MLP neurons of a small language model. Each row is named by its layer, matrix (up: input weights) and neuron, and shows model dimensions 576-671. Each number is 500 + 50 x the weight over its row's rms, rounded and kept within 0 to 999. Numbers have three digits each.
A block is one neuron, or neurons of one layer that tend to fire together. After each block is what it responds to, as a language model described it from the Wikipedia text at the highest values.

L9.up316:532488513544484483456480511385594485605544455561323466478384556462530487452380495594487460491504455447487528551555514525530433465479394564496515536567483549472463576463446460479572492461530485494469491486575450581495524519587493387489444479502553480478478521514490540577525427488414477493
L9.up331:518600502490517507534485567486549543504531474503540592529489465541418558455490473610532556540493499549495521515605450448498529524570478530608492471527479491468399507518474476430468622520571544534535486445530513557468566461522531460465448442487543500538470491554457533472453432455457388479
L9.up362:484451499509523454545523553467499501414464500521481423598522499545509538512585498525574535553524511351446455583487481499435483525497461485546485595514488547536541509484518507535608579486546592470457588416476517410496495482384514451544456456326502461401428447456623498475579522517584497421
L9.up571:614552635540534542497546494527510579471474524516451538480498491468501552476588541548461523452533481604489542518472531524533531485482526459574458511472478494536446496582484559472540520546513491576527459512466460466481501527451535509467433556536581564511482497603508452497497517527522467421
L9.up588:547466467452494500453490533414536446490417457476442523432553563478526533516465520554480511522417571472627448492542459451513457519450503469514556486459541532457467532664422509532500485476577475540454454522502522560509396565471553470359504444466486524479413488485544553554392484484529500494
L9.up854:455466463554408454503486376486489625585485486499421338540465490467497474431493390533483546521520447518551519549494513573519435504528396479509524506451472478639467512458480491484533553576468540462473515574502592492505449442514454495453373516476545491479468469544437507409466517453491430542
L9.up1029:478464552523573499413531489497450567517479448525491428405441459509621514388520473500520477462490489522439558470473510550604502465481546511500493457529500447606487509504429503514552557509493396582455538545542438569444514533477474458444456439525516550522501482475492458337546457461465500473
L9.up1493:533555483517497454564542563452472570498371557472563505416542458516478466511572499528507489520487504551595493422530485528512481406504505503453564511415514597478562508531484433576546467593609492472538529488424477597484464486509474509481499460504472555511457471483518601412526562497484530496
L9.up1605:550493423582560474477568512472418473518555512484398491435513480496613616497481433503527533510509461441555478450465575537469619414430469478469506474563486494428478629589458577528446459542524480482548411526572598480461517550484492531521530547469457512568418522569515527535445475556489476438
L9.up1933:541529447472629502501609481611469468507489486507501400525456465532446506486511402396482564468594466528588502542418366559497457533479547459542498495430455442425485440494485493526528515505532519590523498497535527561491491437529468509545478480564466586506537473455557466444524585472477478487
L9.up2160:541543568509516449524512454515540550551495544470447538552546602461582603503471432556477515466532535608494613411483582477452590460447467458573562482485511469557459443499443493540505461491503568540557476570442472492426371422533584497510505579526574545491476557554518571500394520534546434503
L9.up2238:490428464508441505590464467425470430540574482566547567433557411528501601509540514546552484456431444468464557575449513536548511555483448511526474561442546524539468471494464359522538515522508532503529382486491489452424561533406518416505441487536474493564496422483449444563488506499434459517
L9.up2612:478514410589482533478499494489449442467463398568575553494500570436499499460449477494492574512462466498581527484486436500512555490552425524613550400532545546493459481534477427535552462506532596536514511489592503365452521502561545434511488425455493474561444391556592440524482555550440614543
L9.up2670:443468474546588535474474531454490492523547454497571500489562496460540508427467508634535578491549506511530500511445394554519477435551534538554499490460532586475441482512521488469422581491534577532494506548467532547503467463511530497486542543426457511525586525477497538506453556512522443547
L9.up2744:449560457486390612448520525506406445428566468473506448441492453475545481531481514518446531422516494574514531582521545564487594528484444552572544506479573525457467506496537455498521442471508535507500486452476531423495529498499473550548578550465501505437503495502585567513520509491550534440
L9.up2861:547482445511573479406387609413509438482504483626458503493465400448497519484513482457449458483483426383471539538531685519491550533487428431550487436482470352493427445522499473540521533500520528511416490477464380507540505481523432392536462501486604540495521445501424542553527525437449537531
Responds to: Fires where a nationality or descriptor of a person is about to follow, as in "(born 1987) is a", ", a", or demonym endings like Catal-an, Brazil-ian.

L6.up492:597512500520544443498543405475487467570464600551547396501539499544473563608471482582465506518566493500548474481470565582443519403527478524439383457478524368489505426540457570573549584416591423538462508553487480570483438525532501413534482419447428455508563423499529499431460511546512542560
L6.up1083:474591473440531521417530515473479506471477468528531465529493580501497446555538523477485533519502557426527471583568538526483495483507436525414475556556484477563530496473472479563471401482482538497388417492555494539400522507435523454506501496528485492468512560542470474427477480448449547525
L6.up1667:502454472514547485546515595507556490473607597467545503501543491567525580523435604489497479617506402505580442529463538408527455520478564492408570471427470450475508529527548424551534493525567530543480653456499502527466527459530464419442508532524406534445454513616547427509356493408522440487
L6.up3058:510536459516490488478568528501534422472505538553481477527495550486548490546504534493480467478519522442480517502518571546502481452446516504431491517419495441516512423574502584540472385522456453478529467502650555484514543480421455527518453554550487459562467476526547449463445442459558495455
Responds to: Table cell separators right after a vote count, just before its percentage (e.g. 5,253 | 8.47); weaker on mid-word fragments (Pl-atycerium, h-um-our) and digits inside numbers.

L6.up597:547512590443585592542516472476524488538505452456492613511439397507461522548571474488431361514532519496400544546392526426424447475391425575410432540581478540550598440541501410484502541494537552492464489503465591509546459501502540512430563547524537526531486501581470525472537523572433480503
L6.up973:482477528489565414523557491432429491444323529552508565442460630533436566525487394548556536528527507538479472507573541567457546516490555507454475494417443606475512550576496510505422456509417508498448471591489524441586496591510476518552505451491515447563606439412559491533514384503594469445
L6.up2574:506558494489536439430486562462466554506540462562566455437542502539477470406523622487448552539430534551459543463440499519424573401493592450535446468465550467462494487499546557550526498593498506532486497596507503580485590452443445518470473495551538495496466406467572560521568476543598540493
L6.up3000:585462543489501529455462552463541534524479502484458524515465438520592409528620471540510423500553497512520551654425433545569538536528511551438466559444527509466548476454532556387496446479421503490484621540466442465524472571581604470505550471537473573448505439568636561419487542553502434470
Responds to: Dash between two numbers in sports scores, mostly football results tables, like 3–0 or 3 - 1, plus thousands commas like 1,949.

L2.up2342:621481458464558437440504453514565585389467400436455455501580526596490501504504496489490531418388493506542499520439408516529456477529462457383565518568513467485530483545470441517545511467504489522385485471517473461505456445457509476483416502557512492477499512499519504550531526539419578552
Responds to: Indefinite articles a/an/A, especially in opening definition sentences like ") is a", ", a", "who played"; also word-internal pieces like an, ant.

L2.up2761:413393494445535478481524511562437530577502495552526516556509527496542539407592510526482496566482544457417494567526460491492467477635502518556432456519469434506440524565541534479478526508513494557551521511487530468506513523454438572518549529538530493400601483436516474495408525486448490458
Responds to: Tokens inside sports results and league tables, mainly score dashes, digits and cell separators (0–1, Kilmarnock 0-1, | 8), plus team-name pieces (FC, Division, team).

L9.up393:441479475602445526452494586489504506504605452461513475568484520528500539531501467494490582589435507484551479454543496531479419609504501562516481505442494512546456489558432560542499421550560540367548558538565473483575468508506526511579579402428464544582481499425491448501503520500577414487
L9.up546:641370478517520461572457482477502458529464477432418459474482564514527475524441574468495571485448517554498555430521556496558516484553472561457591512527443504555451568485524562452515552390556508548493438398552511512568531418466497517552541472484520551518531521511403420558505547528583476479
L9.up598:422626457447521524536494646505525498455565496420509476476540458526454484599494505536498430434464493417532517521534498496586518510497589425500469515484470549513548513448466557488512327467486524439535477527550487463431561504470427539451585503478487418481480529437515412472628488509602365525
L9.up1229:531435511473413532511463514478503443428464490523529511501486483410453486431550454505529408530470461481430471522567387547471483449486580503517457506491497490590482532647559495499452578530476426478452539506541562429520560511432564493578605465490391527503483601462527405527502655465485470467
L9.up1309:577419484482474473497468547432439538514497551451493490501413442413547466439502471483449504574403421556514610513463557487568604477493506515479500482540399434436460528504526500431541453450562532577463569407501575496541477525475486500564513473431513475544507432537511494429544499472483600436
L9.up1702:489502513555543425543458602547511519505503485419471524472444536514444449522531501484466547469527415406535587500445529542485461483544615532527480420562474472531533467476563371505407473450556492532492550578502469372544512446457551496556452489524488449543579561515460467392541543436565477422
L9.up1787:482441543563502537553469476434629497513441453670519438537446535487485539457444525568482529566482506495452529473563462499514492594561545488505471523518504542515443496516377443410464435474549543509449450505588419521563531503477523503545502435553489490510501388418553439477453522492460460510
L9.up1904:492474484571462421469428516496535504568458570427519482604522489489485501456494519481581494610463464517526523522533505625564518515444564510584528414481388503466476506525510444517480518495556461443493581495605526502470439537477552475465535454473501432518558486518498491421488481529529485574
L9.up2200:524479523529538449428496591428594557485453610561467456528515517568480440521462506572566517410468476430526475503538455457529446456457461476523564469459562544552600500453445459526561644521491511405379459442521494569526572526451497476574504470472521476509510466593489393467450519468381526534
L9.up2368:517541499506423512536505479537525552491536373462529514570481537445473438502578480461543522550583527449526504458489389443496496514578497444491479532478522520567479567373472496535447483577572546623471606499493488432425532454575439584649500400400431572507501445562485512529464647505509509536
L9.up2559:478458489472496523513477501469611446476496470451494418496452465439480499513550513444513528457460521473483508430533419448507553439453550447512516541509444521476515477429513379575509468536595450454341578560543535458488462424440509454543535490542613430551469477518457531568631497468501446459
L9.up2648:473527508591480492474458531394436509501549488501468399540488483486505459534581483411533491588455520437612493463540569565415520436445501459505474516514485431445539477526432472477450554485415492493436458488503569415556518501381414487495514499412488503436509463492449436468533493527528574508
L9.up2708:558506543493471472559472498496492591502443561562490476492501478496519520447505450410461506545416483536455510503501468515454538549607545476482498484502417455528389489592499564553590475413594545535427433377614570526600502606460545512461507479532494483488473433504592497469548521476563543514
L9.up2925:443501458492516585428450523524433481467527528422607486506501507448439533406439449400486421566509440522442381490576544558573459400461582512472567533452557428482508536505534581425568496576496452490412477595520594448426495413413486479520484568499512503505473539514471485422486479480480434479
L9.up3009:537467486411496509516511532440428451475511494517578527540459516471485527419429567471497524505389435540511445472494505487561469499531541550482430437458518542588504475510494533532463434455602455479560581528564559501505517477488559500598489418531441504470558427462629420496528471405507515524
L9.up3012:442437450525465563603505439521629605549483560481525477430494462486554543481479470466496560485451425544535547532557461489476445594563486490511466605418461490600481399524562457337527538519524447573432489483474515499482525475395468520539450548478517479549513508446407475433559425508472452495
Responds to: Cell separators, parentheses, commas and dashes in numeric tables (vote counts, league standings, climate data) just before another number follows, like "| 85"; weaker on "a"/"an".

L6.up381:519573442453421444562480582534490412390479518539467524470519408558519497599510452365551430484502536464550494446475434557445481462482449487539447449482486439449456565464562532374471458545566481500493455496476422544524501549528654475471583577404539445562473552448496560486629495576476548487
L6.up1877:512487565453439462429506555540597509577513592478511574523393481507460428600541510499531503501456440445413487508409468578475519424463509476579517550512442660374563522467513556418511477527447489510443482492396480549393539502457495498542491541534407468465472468455541451525524432412540429543
L6.up2425:438536498526488487440506599533519474445493522507493521450453429426531540511523440518583546538514492521559594473558406472563464484459533527425522507514536548518435471470572503392543487597554522452497574509469491553491490513489570443516436568505437499527540491553464488530595509455558584484
L6.up2867:518497514561443373485514588483566470500448624557474553488478477498490488437491508450563553488506566609578612547540461497519471509462516536542514472456507490473413593536528491413502467529542458608449534486437533559409600589508590460534495561526418516491531434535504581506583508449555542458
Responds to: Word pieces inside pinyin Chinese personal or place names, often mid-name syllables like Guoqing, Jiang, Tianning; weaker on Chinese, John, to.

L2.up2054:490450585442470499465537568452443396567582510493477473487495491483506531448570538474475418569469519464509479468436538415554509517582526574463477458411517485506521545418393499461420579501393494414538456541401494510515449567489538392514603509463521425461469517417547495479486496536508519451
Responds to: Second word-piece after a capital letter in headings and names (C-on in Conflict, G-old, B-ronze), and dashes or pipes after digits in score tables.

L9.up72:510491504520494509470475564467498545549416545494526460523478512496551508417510590601565493474501536490545516513433532475485477555509556481516507504508455515552496498522473477400453551427574469426552539507464479523503525480435486588479476417473421416500516416449557510412457542475477500513
L9.up503:441579508467533414525611584455484550487468611495467442518534475500423452499508552445379534546574526540541534441476463490441420478468553551470442480464510580495473518442466497563561506591483520500571457539521503409490481421483502490533547515568497489422599492575508590441559556490538540368
L9.up982:466447524421531411408425568521506522449484499492485410497530549442430521438562524537492520642604530545536513488413539508521473490414486490535561531473484511512590564457464418458434551459583517448511509473514533465499436474609467476499517464522481525538534479489556534522430512454491446482
L9.up1027:483569500457471491439500492563495447467548445518523446457511542464551592410489428535535594492491487382545575412437508508522489575461479473513591503555535625419545513588469590510613494496523447533555500520440568516548551590497507488541528476555503438508565506597493529560556432552472536533
L9.up1496:544483604529538446442535467470546470549593483386509550497518490520521517466518464383538535494499452468480485539462493566488564464461529486473543538449514589546497502511499572479541587564510422515500521485460510533537527523439408453581505583590492569536393478495557584569412495496550564415
L9.up1624:530514500473481444495436569511484493524485448522533511492498540479532564439538487534492561525542527451502415500440454579444602561548455476474601416522471486495539543608449548551514498472373473420497482493544538447531574411477514475553548541467527521473514473453486547530442443522509449457
L9.up1717:491469494431507464501458652566519572542459499516497452511660511499466595524423489431395510560554521386586450587506506566501426485455425492508467458530520563407469511468483481471498455471505485526556462557456481412451536514525528596473502581561496523432493540552539490560536462524428515432
L9.up1897:547488538535586385497411522471523514521499489571495463541493467402548554467434558471411403510552498428512617534496535475450512538524548533548490530580505494473515441450467474537400537559513526522501474587445521421549528500444558447508482487451460445478515486522548445507548574555529466508
L9.up1905:543501461436466541532502529574526483444491502501473523516520543538486469513543501480487461537536425485428587507510474503414455436558541541473602524451478529470577488467499605524530512426509488434420505480544428426549438457449534495540530517534508530530631485547471490461554412510479393446
L9.up2012:416514484533417452528444551509525535500472521440543492549537481496410541444517434432437446446463452420529425537511526505498507440549501460510446526490546612568572516426515518569493472462528508520491496496579473470501370468516507521478481457461519441480523465530475517530429483573461532505
L9.up2208:474527529551564497518479518558535400406519439562399524449523502499537342524529464647577485438578385426490449399523445524510417475593443436412539539468455384433602499556437474501465443525447504463530474503529455543427500461495394526553466482429569457455532530519574427523506453524398481395
L9.up2261:449465533452483454584526588544400573504540465490516470548482558520473545514468544524398499566499591458527531577430562576492471606530485539544561552562486515534532507502501528473459513531478524555540505561551517527511360458532501480479478528442442533487537490566502544504532514531569535473
L9.up2638:493455444493475427557482512506547466448513447493482465567484398542453522516455555494434527514542518502475491475399610471424462522536493533440505529484524568491516491556390521511522470450497557504497462486481441514501493524423595507527512445530527560585513543495542489505503484487455487526
L9.up2819:565585549535532531581542450480513569509493517514493505532486552454645551449494496422478480483505429530479523501480523469450512499486550572453574517493498600464522470422380529459464552491527476476491517448448533444529532416513473481458487526494500506568537450535515509532546521487496481371
L9.up2890:520494587437442550482409508550480417499486539432460490453491579437508471511510535473508513553522444527406537462503492549508453552548445536464566551498474503557580480557460508580499586432507411481411514549543434506518564553461467498508478569535444516456518406422435584467570537599449503488
L9.up3045:480493419511558553499485547536472478525592425515447505458471428493453471511512555523529580572499493572461560469458559452501471442521571542414509493421470541501525515490459543480520564472553537509426576382544484576466510535494451496598484538500558520526517526447391512602460488472498454477
Responds to: Separators or digit pieces between two numbers, mostly table pipes (goals-for before goals-against, vote counts), also time colons and coordinate marks.

L2.up695:510529502638461591471555466536520523458426465492511536529488421496608474511390528474477499576389475530515403457433462513475504525504471483457512554519339463472544606465524446435428475501498475530575487486504481436508484478478526490552535534515493417464554453499516415491423563514559507500
Responds to: Mid-word pieces of non-English personal names and CJK character bytes in Chinese name glosses (Lu-iz, Gu-o-qing, Miz-utani), plus line breaks ending infobox or table rows.

L9.up235:464514553419458523578527423590424455559498492486543505491528401550424542474553505524446560512569380544448557423455523468578502433510479563440581521489511529522489532478466449452440424499612523592471526505521524559550442517583549485498496591561559533553529445474491505483488462532540540537
L9.up519:458545526516498501520427485480505521531554466545484533536459521449440523428471537609484447525643463421451456466533478611571490460445458498516504512515450573449491510463454545455508544501475487518558586595419446552562466456557538467490488467537543472498453508551420595518567483482572478526
L9.up593:492473498438572508421494519470480469526510513560579485332455502468531534574505542571466523506535503521462578429460503451528517446528528526416466552538434476476524407587530501495483522592516508527519527498429442490549532492460430494451529547554440591571493445448545462392588384460447507444
L9.up1006:410482559424552561486479515556379477472547554449518537512451430462569502496543471505515501466471557485499507525571402472469493422514524503578465562432405510489577480582506439540577538537474447516419461543491503533570587585459495491477558428467505511510551504477451555518513503412558484440
L9.up1397:464486475501478491502551505509506460473630464502460486462441364612466610552493476544507557464553418416480635559436527443509541413472527523454540511504488533588501498523477449410504522501539461555460497483498509434470436394499458477494506462584577423429450462562495509608550495463620565325
L9.up1400:500450504516590564470539507417415592443453525458620439546581574581455539457429561537455525526513468502412488446598553497501608506466516539416505460583514497474428452446419380469470514479535493560505503512553538572577483507479460476505438510445473433540522525430510445498583579445522493522
L9.up1533:503514457472521509525493495512391563585539506471515467589446411371508489450578501492425447480562434368539554523570517461510557397517513518486491484421407542562528509502410493455432405429532521500492474482580522491529522420526449468560534482444567621463489528534450535471537520459525505531
L9.up1657:469417440506497448430402491470624419516530481561518447508557504467456480442457496504527650500584455493418530553574462412460466488639553530472432509456525539458428544516448489481558479562520521565511442481460431510461481470524594495446427517599637505512531534490570679512399436477490429511
L9.up2526:534458503445549454541388542590459454442503551569549542456590528582480533567498502512461489479525458528481494516457537576566528520536544517448618557427389519524583469378443461548565500511531443506546486419428368519554495461457428447463523487481552489462520428444506444515485419502486473447
L9.up2600:456478499407493451524605468579405426493494571352514477435517469503482483481428423429483530536451526529477489482415484570556480481516468496516535471444398466465450504547463438517523460493547538521506487566564585500438428500518605482560551548443594502464514506567530552523553434501493427509
L9.up2806:543565555469462495460440565572479480504478506528523518481566522476491580441401489465498523532453479419480387468480561555535523472565564496491481504449475499533543392506486445518548484554551438451464497539556469503460503498460487538482523493515489552539552583446577531463551442484585556414
L9.up2815:439542427460500443414495490413479569542473468466511487459536490569535452449532463454504448479555510456477441513520457524550432414526451526535546458482394514448491513414427416483515524508469527504465579560446441571399516532446521469532588414516521601406424416542454625492503543484343586526
L9.up2820:532487524535407462480560530422490523504569563455561463367463334489507483422508473501490472533537486521525360463464552499585437435464441505571513584464578530533467500546508441401560537464521546549542539578426558491527508528518464540514670581485611538509495408514483565551464442478439591456
L9.up2950:505538495492401442460591566533471396545469544532502427456448431556443464601498503535446502533555465451432547565527501457501515528430518533489575497451533494519571433473500491553432474534580487562419466505462546565527507461503471501496548517545490553598482522452444482526509464574498534469
L9.up2983:480546582461446568380620554492473512509555491481458490524617516473580404485428449496513551468535535501518488462561500480454617450526535530481534500542502558491557451483415446505452402465442522543470435488494468548440482502439502500542450523590433466529603503524504484395504587564551544611
L9.up3047:560505583509467562515533573522565473475448414524474549497545440476364521435496472626476593559512487540475493434504506511559456503493489464492447445471497525424440464571460521581493531538503533600488499479479467493421441561492492443450569551464460548487630524486433537535513504467457468556
Responds to: Separators and mid-number pieces that come right after a digit and are followed by another, as in score dashes (1–0), table pipes between stats, and decimal points (19.6).

L9.up315:472492508573523475532432455462405494557566525592397509443440500512440415417541459533464574561545392383425587499538463497416517522516522515476531463533471660430495463499480448501458475506493582531418515500525435482487530424472585558517398555481527611484486458514453589564536485458491541538
L9.up324:464459497437487428525488508496538461523559499532429484445407493514495404445454497484517452600498504541546482563520450519490461502505438553495471528435518536455513485517477451419441459496440492534414483379512539513580469519467459462531550567437468468522519421540463574532482477520584491503
L9.up477:588542576417429549455437485520495546536541474529481524480513480547495489507438527431539477492565448516428554600474443550574434467384504585511523432566514519600503443534382558515533425492559562578434465523525470503513488480455532490500491501468501535564478525358469491492485422556498519458
L9.up622:490532514446419473508469546555415515492494511435481543456490506514497443435541507542468519465459546512470528584462554511463517520552505494447540542507452510442602478527543470465519462549464504634578492555587592493480510512464517507520494542478499489494460427523529585481524536534390483443
L9.up772:497508485530491496377477498536476416500481419459494490519540576432448528475496454520575488530550586475539558459551465528419437427449509433503567537547490548531438455502474536565466505586504379443488563522474506473482500477466566406521494540533455514455551571529574477532532505544534399510
L9.up814:447490566438413493459460580467499484514489484505388509456548583473481406549518519509484437430642529549483480462402422515461392568500429492330454516532452509505395444458527531464480425545552490521527573493472449499573475507465556504439549492604457577470504472497592644499547515548462454486
L9.up890:508463556487542442427470506595459477487549525561592542502454557503498566500470406649449540458565342486485520562499517485457470508430417491419496505436489507557535443485489415463573517503540468528569565518452524430564405534531384562445551589509542463506485546513496550474489514441422507530
L9.up1104:539397542425477571530415556520417457556382496495548505497549458522486468525451494580457518574488480520499530479524464447503460450428523519469448533605543434475514462476448524491507520526476395524518471425512532450515498454499523586492607488468471501483508495573543639474532448527527527576
L9.up1326:539462456546445514513497510432491503490542422456569477483528471490433382468544508492458519575546544531480483472515617524460482470410426478423499483562457425480440520516404522452499493511521538482488474490589506476440533442479512511561480462417527428503531429480457573508487397495573481502
L9.up1395:467526489396460444534492481624475507491492451465571477435490538459572474452464471408537441510590466492429458520571513522494417472554431539477457501444462511436434410600533381425541453433479650466471579500557496484505461460518526485553491493546448563441398541547517561595468432474537556484
L9.up1444:535470504443478450503577553466493529512468534520524474523434469591463524465428485503555533476546437418528507506588500502538489510565414549499584444380444471438504547489461476415501542516501500498458529541581494632401443415413479400488482522484540549467489510495499564544457412581589469441
L9.up1741:477495466478500360526459430433512570530422485602533528580493428472494497534487472645540421520581494443533575494506477486589476513537575540462541487537461558403573615540452478363608425410518509559519546553390465452626523517459468474468408452490488554479561566508550389499484573450435543560
L9.up1911:541470511475523484444508475475550517506453534534568602541557650483476469611499472428563470464506496447516389496487506463537489496435504514615555520467471510539530444476511548501591652381486420501525534574508504461486405570409428516530463482498488598508566572497453491536519455487528538503
L9.up2042:525524487561476520587555409599368498404485491529488514599546488406370451478511460467449486450480376516447559474532491548585481481447479527566540458511574542481470474543486426562519485475512573568461627500536544455444450457485525511469486491461555533573566540526540474510583487559495525447
L9.up2052:432490483506475506476490515595536550444381525477565518499540498394417446505506584496520586636587480453409562529502435528455468530472536548483439508494550532507505536588499493539507501482481531469528589478452492480538535526451420445575393579536487456515541497515523552565532482497459501508
L9.up2445:324425472419560531509468473479503507494456527484520512518555512511505538574482521450506493438513546566542484509594525536477448553521406551688512496538531518502551444552445624503539552529516486565477480411499587446548447490513423494502450506522548493442461480427467519542542449491446496463
Responds to: Separators such as pipes, semicolons, dashes and decimal points right after a number, before another, in sports standings, score grids and stats tables.

L2.up2391:582579511531481435505478401473487521536503510456478465451482463524419474429575507460440547497505435574545466587551436541496534450440554390532418409575457529557510579553555508581471474515517485543383451422538557463534440531430532483461533552499435526579493436517456508454444492533503448430
Responds to: Separators and labels right before a number in infobox or stats data, such as table pipes, slashes in caps/goals, "ID:" and "density was".

L6.up621:605536495510470456446552507474496529578407494486467585459513449542547531478539540584419524488499517621511520509421522529452501486415591441560411526497484443445466506607485496460510530516436551464534455555447464525472508487488562472427481558582590428464504557489500445448537497484478504463
L6.up625:505460453417452505485404490489433590500510527516501491466432547577527523485469581481453679539479429590484521494509459475451542518445596402561505473418403533399552471514481563497488507497390397511412593601499410544531577523493567500513468475535485497509516553439522551469520484431414589465
L6.up830:509418475561432532547469477458469567576573370481475543458491557551562599579543549477519507516481475558573470411486457452535547484466547501458507438389480435472598629537407521607441499451574481522435474467492452583422540498547493463435422537442580419557445518517465484480503433453590544533
L6.up2702:552478556512419554545451498479503502511533451458513387456528455523527472469449494485511561362529461565489450504494557465518520556605486540476440440507506412569516509510465557523478489548486526505587482510542549570464498525538528593479461478513603482601468484460427548570463511546579466368
Responds to: Words right before a named person or a person's descriptor in biographies, such as former, fellow, veteran, legendary, succeeded by, with.

L9.up34:475503451598578411532447486530494466567554488517462455469518462576534459455460530533529421576571469509511525453546498495526524544501505497515564529439514560531540494497497513433537558494525551632503428396453498405517482496367512533507451546440516565522481522435447504491571538552507447482
L9.up239:525498394516479553459470559582550520523549495503577510557535523506506472589470515497497539425430471461514517549504477480502435495517450568483480510581466563476512463507460472427513538511497500568504475448449593468531580499506417442460460570514424581468499469469494528471542465462473504532
L9.up410:552452491507371535552489526493443410485502517456452472448533522550484524543556523534483600525542398548512511513458532595504554503486455564505506531444516572517569493528493426528500473473505469582468559496528438546407366485504432492478510509483497435536511494479512528529544424451543453499
L9.up411:572498510425510468538527508491451465531431571498508453515474488520638400501527373503487444512402573456460429555488553520463427506470531541435619424562506531393577473587513584547552530468412429514505513492533501494498492527495496506525382505451516521516488429559474486520540424478451582427
L9.up594:459512505440537471526566483522424492583552489455425423503468478523515422468476347476533506586479520469503488505493467500456475566534533527503476530545480515441435582466511594464523513554526497450493515468596454441462507570475471508578564433450474492505537491549445470520590563509543518470
L9.up698:457425502433477546528490540521579477484501417590463503501415435554490522545472464427550517468579491447511620618561461484513511542535452532492476382529524491465489526466559497545479363481431497490486482517560544475479484435466548550554427405556521481421549489417572551496495460480512451541
L9.up1135:517514468517488441556518513493527468492516514482416550440434450529529566405515532510528560460440476495483549568493492530475486494458457550533525378623518597645473514433500425430541558534466470502416461575438547507456507500518524396572532553527500452563494507528491540545495509593495508535
L9.up1693:497518514409423538531475543562491538506477419510378528437463411488462486432510622466600472500598497497534598564536504456431515578445571559395539515538484510447496490549550485460440517509469506595567610575504554449403507454477518634480455488490500536544411510519560534437480513465484496576
L9.up1714:526457534547506493523535441476563534474438490523457504548514504475526467479488519576528543440491534506411491546451514575396493476550546542481511473452455474416449575502500514538554610503426481454443514430565513443564404541458541522552488531523436527535556413436567454528483506511526496442
L9.up2013:551622456564549504519457502423528496574466555519549496610530491559538440461457466515545490524538449552550460544487522530499467487457440398497518508568557611475465590548535463532542546468546575511537479438476476451474536501459496493588517551423428560450486527522512542496488484505549485418
L9.up2178:480440502345478548454513467459430433530468507515599501502375511593517497512531600414549552488402461521547589509512505449467519502548496528483523463468459475566483613474490501481570434524490497514472446515489486485504451519577488529454484447635499506495513459562541447499537514487491489560
L9.up2263:403570442539499463486469541485472544433519509451492438627475516505518520456517398461474459538439510441497493460448416481581513544421493442458527533482442435481540524485434514573560523525469471486564476522503475518583547553484545528610429456520471453577530552475509546463545547565510524626
L9.up2338:560466479517525574553566541476405466618589504579506430510552554466537461485439440467498390551542512511512550510422512533507472465490510552413489503492531567520445477498629492519513505509530381511547483433568498423614535505562517504527521623472451412487485528435400550497549465471509489457
L9.up2698:489464407486452475543463513459509458405496542577476494574434460417543483444448426437593572521525516386609539531456470527520463527477475485413452444548482519480421517638585467510605497441477483537479531594510425526464547520560553471509433554560481467534534513484532504502551493549385511414
L9.up2743:557447525558518465480528487494543518460421596542463419543526412527561470421400559499518475592511484518541452566429559512519536536496416559494531445418548487469507547576494466444445556529550557489527506457508532581461485496551459519481496505427405513474438499530480492437477566524497495413
L9.up2823:472513492470494446505495542620404551428514545595392481556379507489517530471521454461442574687541498549545502567477464478440440552549552542456486455503470493420488587485535535493472505444491525457500519573505436574400445494397539499538525498490546564399549537416423562377504490519503489409
Responds to: Opening pieces of romanized Chinese and other Asian personal and place names, often after a surname, "in", or a table pipe, e.g. Wang, Liu Shiwen, Pingjiang.